Weights of a small transformer language model: vocabulary 4096, 6627 steps.
MLP neurons of a small language model. Each row is named by its layer, matrix (up: input weights) and neuron, and shows model dimensions 0-191. Each number is 128 + 24 x the weight over its row's rms, rounded and kept within 0 to 255. Numbers have three digits each.
Before each neuron's rows, "fires on" lists the tokens most often at its 100 highest values on Wikipedia text that the model never trained on; "fires after" lists the tokens most often just before its 100 highest values on Wikipedia text that the model never trained on.

fires on: "-", ",", "ed", "ar"
fires after: "\n", " comp"
L15.up680:133163150171129126156184119120133121160157154158109156120118086137124101148108116107151166150116121142110156177139139124087123116180121136106125101141138169118129144129151123114133161117106176175091129121096102090143081103108117112128124145146132178137120107181148126121136097151156122132159146110174111099111118101126109141125104173119143136120094145137102168110111145159136110139098100106135133107062137135156171112121114102107132096177113156137151162162106152148097090106129132156098130148128133178099114102164116139105133097105109109150149137102161121142088120107137128118

fires on: "1", " 13", "ing", " 23"
fires after: "|", "\n", " |", " (aged", "us"
L7.up57:131127071147143158125112108110132103112128148054183108113130132100153130115138111128104144121104146121140125108147121100169115130130164118168128069153134114133147083130107106148124131092139142151122120145096117134105110104133109125145158125168099129174135115131127132115121134132157144097118141073121160164153152073182108113144145126095152152163141097102098102128154152152123111134099169127119114126123124094127182125113142122153147090124114114136134104132137121131145080138115140103105117108123106191102101118139116077119125165093111103116118144192108153130107115114079118081

fires on: "\n", "co", "ice", "ze", " co", "osed"
fires after: "\n", ":", " C", "eh", "ces", " comp"
L6.up410:129180092137145121127145142151105140104134109122126136103121103084161135124100121115101115114150122092151112128100130109139164156125147109148119165159160132098125126140155112102109138136098143161136160169124125131078115106129096163170128154099116165142149154158097146138139117155112161157119145127133109141127183128143123135131129149111115127134129148083139176097141085134145112102132100093114122100158112109095102136124152110125169158160113139122156100105137115169097103091152133165121179082150093117159107100107151083094094147093109169077111125149122134128179110115125121081

fires on: "\n", " role", " ide"
fires after: "\n", " the", " ="
L6.up738:150151142132139105146114117140107125103123103112144099130121085107100147129145158118109109147130139133143129143151125124143105174147127082129187126171167168118104139168111122097108155163109130131110109137082115134147118137134155137155121132144079113134158134148101107084107130158124088132112121156109116106138125157132113144088107159168096137149144133145129155152136147141127168100112073109103139114123122106126122128137170148095149102145141099078115133151111116114172121174129132147133081164150176056153137130146086128164168197101150127165153136112109127124138166146140103127

fires on: "ing", "W", " rem", " rank"
fires after: "\n", " k", " train", " N", " w", "us"
L6.up165:146103113157157119145126134137125105125109131068134076118138144101113139155069133107147165130142158116159134135119118089159200163127133082117163113106093111143116145179114132135109128169101119120138131122148087156123153154075120153140147117124096168187122136157131122144143138175152138121128132154124079137135146123142139121142112101105141117113098149119123065105121134097120148086133152156081140108141097121118123138083172149105154141146135112162105107151105120117169107114124196165146115099122150096140146113112126145145081121119124125148103121143112120127144154129126153139

fires on: "\n", "I"
fires after: "\n"
L6.up55:157088133137154149089122149088082101156135149069111115103165125111150119136165111134142121123141149154138141165089138127101139134131101137150112078108162115121136139133124166152116155096103157128133194118129125134128149114144132103094120135152106147152107176134139113136121090143127109094141103087103116123155183151136117097089113153090133138108115108124110134178110134116125127085142090101132121110144110131106115139147139097120148075167163138130160116127079115174062187149144111104132117102130159130136087121149087114157117109140142127133115137164134104130122103127102097130

fires on: "\n", "s"
fires after: "\n", " =", " household"
L6.up354:084139141123149120129125138135148137115104120099166094096124145088167107124111115097142097146123138106103120154132117104104126171121088108146138177139119121114125192198101098115124133163127136150142144149117137137134145131090097142160113120116123114134076126143109150111127115129105130110155092122158111172086124171172141129082112139132138169134131119132086164133129125113124119099137085118111103101119135112127090139121201102100169116146177134121108147129134098103127112115136132083101114064131120126147106076139092121140130143120117133131082092139127137078163117157113112115

fires on: "\n"
fires after: " =", " ==", " ===", " ====", "\n"
L6.up432:104136073104122117146107135173101091128159103164113088144119115117140140109133106134090106134103120127118119145100132130129153137131144131158136131121111107118084124131110158141094125119125144150110093120126161120105149128119131169127154106133129145123124175141132107123098158137122113140083127128128128134146129152149167100103141142149135136097109131127132199148126133146105120090105116059080135105151142121079114166094203111143110104182144142120169135103124126182130134131102130116090106203178138160152135094144149099126138144121139115136101154172104134100157124159148099129

fires on: "M", " 2005", " \"M"
fires after: "\n", "===", "|", "==", "V", " |"
L5.up636:148147108147188139138099097125142114150177141143124145121134145142162104128130185095164150133104158138149143125115119120126114093137126117141129110138154169193109129110083093154131136119134137111113130127092145116117096111124121122134144132149124078126128152126180121133116106150133154135123122102162124134112149154140140146155147130140141120162132128143124116143076062110122141146125131147126160177122095133085174125136116155089177141103112159115091099128066106139129117121099092141131179147077107096142117145100146121148118124156123111168086173123172132108101165142136106093

fires on: " ", " 0"
fires after: " |", "|"
L7.up384:109161090158169110130133117127125117129158145140118122103113179130118149098131101096155180147122108132139117107095140146135140156137157138112124118144190114160146132105130101130131154092172144152136144142117148142104162132091087163123127102125106136175180076099145101138119135147093133133117134160146128148116127074145131160146152117118136123089169127157146095121118087132115120091129117137122126112122134066169133121122136122150169152140116131139068140160110132166144115101104123101114128136114122151082104118168100139114134112138110143127128210134137123102161144094178151108

fires on: "-", " to", ":", " |", " of"
fires after: "\n", " returned"
L12.up527:058090109139135130163133143087103131116112106120145132150155138138130112135118121119128111139132115114106160165189146108136169113110124129098165175143124116090117115154157092146125167126130128135067152115108103125160114128131149093158135149125131142130144132139146099168088127060112146153149160120130102130166101092107076122148124147115130126129111118132134169108143146164103148123152102142156090124080154139149157157131161129138112113117118125088141128144088135069130138108100106106186152130125148125114143173184134128147148105139173130150118105114093122100145118139165117131